Part of a small language model's weights.
Training: a variant of Adam for these matrices, 154M tokens, 9369 steps.
MLP neurons of a small language model. Each row is named by its layer, matrix (gate and up: input weights; down: output weights) and neuron, and shows model dimensions 32-127. Each number is 128 + 24 x the weight over its row's rms, rounded and kept within 0 to 255. Numbers have three digits each. A neuron's up and down rows have the sign that makes its largest values positive.
After each neuron's rows, "fires after" lists the tokens most often just before its 100 highest values on Wikipedia text that the model never trained on. A number after a token or word is its count.

L2.gate408:123195127100109129133128149120124116130135105116121111125131099148212097146088103118117127131187161143133115159160146103111146103131176105127136134123098133154120151143141112120071110135144118068126111134125137124114127114093171133115178134132122155138136152165109149115146122080140117144
L2.up408:115138138106149150134073113114141156110134092106184099131165129152129131146119149117129129135123131126120135122112119114123146090064139137131137139115062104116133101112090114136122101117169109073131139105086160121091138169125144155155081110153113173110160150126155146126100124164118124121
L2.down408:148119153178108119110127099140146157129146118145141172130091156135118106137162126138136122102117165097099130105109161177129130139133095131108128107159137121139113140104094147146109117128125134145126139099089155109150189152150123122136132177118120115113116087143125141132123118105167097127
fires after: ", " 50, "direc" 7

L4.gate20:154110134128128129131104100107142103091102148163145146123090087139103099130136115126131094105073151094135151126115136119129136166139113133092120121092122108138103139107100154137113139101105146176110138108152122097123110122144118133082124124113106156085135147159126159114105141182124180138
L4.up20:092080123118122146160116119131128083143134138123129160117114082155127109144078133145107109158145144154135100109049189166104134155125086118108130099130154136169147093094115137150168145124162128145099122159172118088156111104146121098152127118127118128113159148149117118096140140168137110121
L4.down20:084135109166126135116166133163120156129130138109126189133143153150136122179149141140149119086116162132164162122102138124117126110156118137108157136122115167143113146139131154085131138080124081123143177094138125106130134143138124118175134143079189177152149153149153152133133158134112128104
fires after: "h" 45, "r" 14, "gr" 9, "H" 7, "Gr" 5, "fr" 4

L2.gate195:109156101119162130109112057124128111129164158143117111111148145131154104103101128121121106094176137169126142149163134113158125118121144131136115106110131155197120113096168132142129102118115149178148105137113067106142087068178119110106141116165122141141098116140127147121077118092145130119
L2.up195:106173143127168132113152097133128127121121153138087129112142144171126139148123119131143134155153135165116118154147125107108118131120096142159147158067145135116128063155120133130113150138096132109118121154107135130146108108129079152101113108114145129138149144120115121145096093093125123114
L2.down195:153125211155100129136131138119133104137127094078130097141111132118110106153110149147178148160132115138131111130115166145118156141148080114163100112105127145131132123160094130149144099161138119158120138131127160093105164149067118117143115111124125149113121168136119162124120139173079125134
fires after: "5" 14, ", " 10, "when " 10, "4" 8, "1" 8

L4.gate370:123120143120095112172151108153120132099096110120138135140144129112146158096124119093150166139162133144137105120080139137162122075145105126128117085107110165122121101172146125140106119120090145158117137155121133092111115138174165140147097118160158127139133137088136157155154100106141156145
L4.up370:088110137174139140127154142125119111139161176131159130116161099135103126154115073145123149098093137126106114120125132141126138122139121148100136105138152128149117131100153136089162146106160154133114116130128093093099147124140104091098099136142145112132146120101155133139130126109159133129
L4.down370:166123164151135135090134127127140113141136110101133099141148126113129129094101114119141137159136153168129101118185094098126151132124116191164133098095134138151176129159130140125126128083133104114119153135080087131129114134118149149155083108113125134126079137124110108165108066114174151125
fires after: "c" 48, "St" 11, "C" 9, "st" 8, "Sh" 5, "H" 5

L5.gate98:112126147145145121133105129123123114124137149143107123128088105170150138111126126138132117143173116171130103161111142109167130137154119169145128169103171171157125172130117107144167165104080091105155138164128152097122120137130158130120159128158114143117105162118137192133116134137176152112
L5.up98:115186113147150147156117106121134109113093061151128150140121161140148162119122115170147140133103089140133114124138157106140124115159129120094137117108173100113134118116151143117160153154136131141096149105110128151185106134122144112108133116133124108115119100087137133119095125074133133121
L5.down98:133125138129100130106114171110107126168164164107114124150095133107124129096109128138061166187135135141192099097156126155135117154113129120179120045135150114145118143146124139107138131117127141125169169142151102121111146167138140159100122132072111080127104120131109100102148077143173120127
fires after: "St" 32, "st" 22, "Coun" 6, "a " 4

L8.gate547:134114125137125121145176149143125129121114117107128152117112137118161082125122111129133147143138135135117114107134132115085128153109125144156146156106130146121112084114108135106057094103158111085136106133122088160181133106141121102111101165162126115112136126122107149152160146097122151121
L8.up547:129128123161129081140117165146143115138168172145135107097152130157116116118119170121134165139119132119134100065171126101093150128130145122142132114101110113105135117084097117132110100145101112131112121130136118088112125125139113123097199081122149103108128133110076167108170138126136161091
L8.down547:139150203138148091098145131166156125139135154140121156129133134093134162139134127119097114147086150117141116127136105122065111127126169137171135113140122102167130133128111135129152108133132111120108100163137103088155169135113111151101131120156106176136118136152132148109130169122145119105
fires after: "the " 28, "The " 16, "a " 9, "his " 4, "an " 4, "ew" 4

L2.gate565:108133137081170146118131095175122100122089128137129130130132135130107101130137167118152102148141160133112123168117144068154155112074186129145113163128116132145124145120160132121070153126142114091100153117100111123119142079154149110089122109135121123151063132150141139103102132067089129169
L2.up565:120167130108131118105148078100129071096104135093150151147160108153107116122142142122095168112184132120123136113114091139124141155160120192131110091120153145108144150135125151159114108146121126059129095122075098134060133145135098132135137087152079146145157155138131138120124111180095142143
L2.down565:145122229137135124114118142128115153140159157106176104095095128102154115122118105160163096125157123105126150098118145120133106134155147130116119127132111214117141124143144118128093158153138106126141148136097163126110119148129108138130112124121107140119138162154173115153143097142130077129
fires after: ", " 23, ". " 18, "\n" 13, "b" 6, "\n\n" 4

L4.gate345:070129133136117134161105138110103125103111157136088148120116176102101119105155136130146130135169144136129163133139108127111119116160124121155098129123061158133147117155131119142129080128153106085142132122135160139125131105179178145130097134171149134118095132122156113136147092154100145113
L4.up345:108140114177106143081142161091123128165103154129150071152116178125132134067135078120117103085134108122123110168103100085165136103117125101137145140121104141132148095124185117128122102114091143090114153122121128119115142145157147100136089146141141121092153106133155166102158107081133097080
L4.down345:128161133156122153138159123106165131120131127129102181197141152167127103136116125089125103065152130162134105120147152138149111137165101150140131151122097149110122087154115118129167120138141128095165126154137105145133123116175137135134136103128096131129112149133146120122118151113073163088
fires after: "1" 13, "k" 13, "4" 9, "2" 9, "6" 7, "8" 5

L5.gate413:151107125110129153133091113125115084083102129128083164162143108149167136065095116097094112097104151087109133155142190150165109122158113111132112136124133164163133128119134141119135150131163127120175144089155125105164126138138171102096110145155124108141176157144118069168124133146142143148
L5.up413:123132132135108092137138117169185083141137137125115153142123116150149145126137194112159116137137128096161125129140148128147105093132101098126124132158157127163121119048120166139119128144125093129090145090127111079124119131135131179134144140120109178146118115123164106125084141114074142128
L5.down413:092129197129099113120165132149077139148142120159131132124103136091125147170127114132095134141127129164151178108114096124116153109099129171120134131167134139151107150154147106080113102135112147126135157139140164077106148152119094140099139141131175135122131148152102143137124134166155131129
fires after: "h" 40, "gr" 13, "Gr" 8, "bur" 5, "the " 5

L4.gate561:085121127151116115140123107154121118094119126110151177132146094135073117142120139105105140116110062135108122101128196147110116149146147145132127114092168140152142123162161095120138106141116145129105117124103112107132125087141134142104096143149166164085134137126123149164157122138149114136
L4.up561:162156126162127162182124139159119134082131137087147123117098114100150158100125140147117120129117126178127123161129155149153087143140125133159106101130181103112129113130148142136133135165108123161147125165145111099165147120123108131118119154119108114111103126112097135135129133138118115144
L4.down561:134107150136105095092153143174134109155111119133161099137121126120127122100110122156126122129106134127149135164111102122098168129136122151089117131083089133138099137138129131123123108104120165130152138160063103133072120103157114118139136115109119119092123118151118113136139121157114106167
fires after: "K" 12, "L" 10, "St" 10, "l" 9, "t" 7, "s" 7

L4.gate108:120135139131109149128133093153108105158169127122178115133199113084102119132108127083103165152141134114109110127089164134097127117084110158142078143134093145139117130103141126126111138128104133122082127090099133148123118146105151131167121096126156132131125139132152134124114156150134131163
L4.up108:151105144113146144126123136108118183153179156154100150107161125112130149141092128124123137124133121142130110109129165097135162088130114077116137114105157133124113183140157095155098142102110142129116134139126115095079133094137069095133131119119099087111114147161121118100122139122149101142
L4.down108:146124122164127109149124113154110104181122121135117096167121102104079179134131120082167164128108132108158115120134119105079099135105113161119099117117166140091138146071153132077140179134109115122095104101167127096163174120115104116112121136108110112125129077119105157120130162163113117147
fires after: "is" 20, "pres" 9, "p" 8, "ch" 7, "ri" 6

L5.gate226:168192149158118146140108140120140142174133073174122145112178131104151141120130143138154130160113089158141133099112157095093121124114109150159100139103089134132101125104110128147104121137086108161157114084098157115100125118092125125152184130144158136157116146140131118102127154146144135124
L5.up226:109080134139079140132139128148180155146120126140104156154096120113106152153162103183163148133093064115127119127121126110146128106125130083096122130148144134133153173122158145114140125146117117151078115130157180091150124157125116137130117131131087097127146135145137151145156131183099141142
L5.down226:134156095120112127167129133141125124139103114150083066129130136149145132093107091072099134084115129112202110156118098092160138120151118126165125125164146103131110119134146086145159167134132144106105103118102121106109146113098150110078102136115109120098122135102100084154118153155133091131
fires after: "re" 24, "l" 10, "pres" 8, "B" 8, "ri" 6, "qu" 6

L5.gate380:139137122155138112182129135105159094140126114166113156132131145108131088091149112085131087103126128140138134134128138099137125129161117125155119135146131138095136086160111110118109128128158081091075099194107140108119148128159106124156145121142135140131151139115135156121112133082156158108
L5.up380:118193123173139093147168149113142118107140096143089120150124130110134114144089131130107108114119120144126152141094145132098132096170118136180118129117108144098101115119123100118086112087127155138108117173134142151172121128108135156097158115121146168131108114099095136078129170128165163129
L5.down380:075157188148100128094090165132116146177150125179129090126122114152135109146092142150127091148138133153110138157110127103106124120091160143103103126113074131117121108125121156142121184083119156116125129105148136125108164097094133135119137128153136131152118132132104120135185130116154122184
fires after: "tr" 13, "em" 13, "at" 10, "the " 8, "S" 6, "a " 6

L2.gate633:111144120098116089132094107177111069141139108138137137116125119135124147125082158125125128105153137104139116109133126134129120127126124144175153125119152117166138115151151160141148123117130098095138143164127134135151132152167098149138143147140141125185174154151121124128105146086131151090
L2.up633:107124163120112141098105140124115141089167138116112107106105151127191137100126133098145109130144148151126118117077136118132135150110150063128128135082135118157136161125138107139177144119134137139193159149126157087120074120085139127143165163176155163120163159140129099124141109068140115105
L2.down633:107081143133098128116130119180095145108111145124146121129113136113156087124123110098113106128161120124098125126142138114136144108116112118117107143126124087126094169142159122125094107162119125107138102170111084125163086098106127137153154116115113133136116127161095108160133131135125124174
fires after: ", " 37, ") " 18, "m" 13

L4.gate335:172149119165113151143097160098120169150126117118138126136123165179166100096118119141139140141138169177112161103130123149116116118115120122129130162161086118090154129150048096138103094154121114134112112131117134143125146130122069080129105117108160146146107121108158104123125156154148117109
L4.up335:108149138125104151114130174138128122151095091085101122163089083133134146122123157137121114143126146152169155121142133123132123119116129081129113127161086107164153103133132133134138109128099078210107133113088112096122164163127116140082112134120118106168103137165161065087111135145106152094
L4.down335:124119111106126119118116139118116141152146141132120093158126091140124104142114104066173149131130131142115168138170151147127124130110131114117182179130154123120124116143130103097142143141174124124104132109116132120161131142167134147115155138175125147135152151087123144154142149114112100119
fires after: "e" 23, "re" 21, "ri" 8, "a" 6, "me" 6, "po" 5

L2.gate547:108143127057085126126133089100119072104104121124070108120136132159128132136089153120092152142143161115149121127155112098139139123115147139172126142112141169177163107123152130113126133155143102097127132106121081103089091113158124169151150130142112145136152138138101151118119125100165129116
L2.up547:073102158118143115092143102149127095122148154112112141114158150150139128153143123079166110102181122131120095123113117106076123114124189128143127164071120149131130132117176137102111117096107132137101148070063111101123103133116154122140118107164125123091155123152109144139120141146106152134
L2.down547:144117192166138152095107140159127161136134142130130126072132149097143126117127124116142120144135077141127147083106213134109117137142096136156128100150117130129115147097158107168105118156095115118128164144086130099138151117158144086133160117106125130105102171108143154162118110126109108138
fires after: ", " 86, "), " 12

L5.gate127:154178142197129150141135133155102148159131104137157154083101139142156110123115098136122122075195134092126114145089154101123160105104108123129085171138142157107114131105131128157113137132126126116114136147184129174134121134136086103107200095125104135145148101109148108123115116154150205176
L5.up127:078157153149160157183109136094144116101083130134082102132116125116118108108114156144099111145132147145159115170150159153144097136141147132111145143131128131136104132079123107134138122097106127147160142098146077106159152162103123104107146135125106120098135108123156132170110121128174111127
L5.down127:123137095138131135114146153168130123116136143113110174166087103123151172099150136140106111169097091163119125099121157143165125106109114110160121085152120133160153134128158127128126100120140120152140139108180104130127136099168129144165070172124182117128122091133093129102137117125135127144
fires after: "st" 30, "St" 24, "pr" 10, "ot" 10

L2.gate591:113196103108112155117144111126105113135089110104135117167137136092142105120108120098168121110162145120151156094153146139123134134119096165164084147110136155155147117077123127126113158139094087141153164085136141105108099077145115164129108175154142112145098139113146147115123130165120091128
L2.up591:087187116111113121120125143145136145152084125092172125136134117110150129179136104102176141106108137114148141113128142104086139142087142141136114097134136132117106138133138143128120129167121112109076176094112161116108115137118150157106071142142171104124115150110158127154171136132150112121
L2.down591:096174093153150093133117081160120138098064125085182140159172154115102110132147129139130117154101135142137139118133155140107148182106115107140139098136132079106127111104150147111153165170170129132096165137177106125131137149123158143140132151081161137128131132105115159138136092160141100112
fires after: ", " 30, "the " 14, ": " 7, "8" 4, ". " 4

L7.gate143:147145109151069132122142105169120150157168091117135145146140125149139096116070119115152128115113073096138127128146130116107166137160121164144140103104148129132101124154094130106154125091113087062117165108168162104116158063105100189126128129107115126152128154124079139095139144132124131111
L7.up143:119099125161099074115149075150132115136125140092115128109150140088112181173129141115122136199156146137125116171097160124126080100132148135126106116110174146137137093097117113138162150156122158155147152113128153133160098146100129080122110107100099104075122110114143127152139143162101154143
L7.down143:160105097139126150139138122142135108120107132126101145132101131078134132072106121116140142149168101127147117174142125131145153134124139146086136136122125175161092159126107167080151092152159156124116144108077129122134140070119127174149099136136124143115103130117120131099106090126118125127
fires after: "s" 26, "p" 19, "l" 4, "h" 4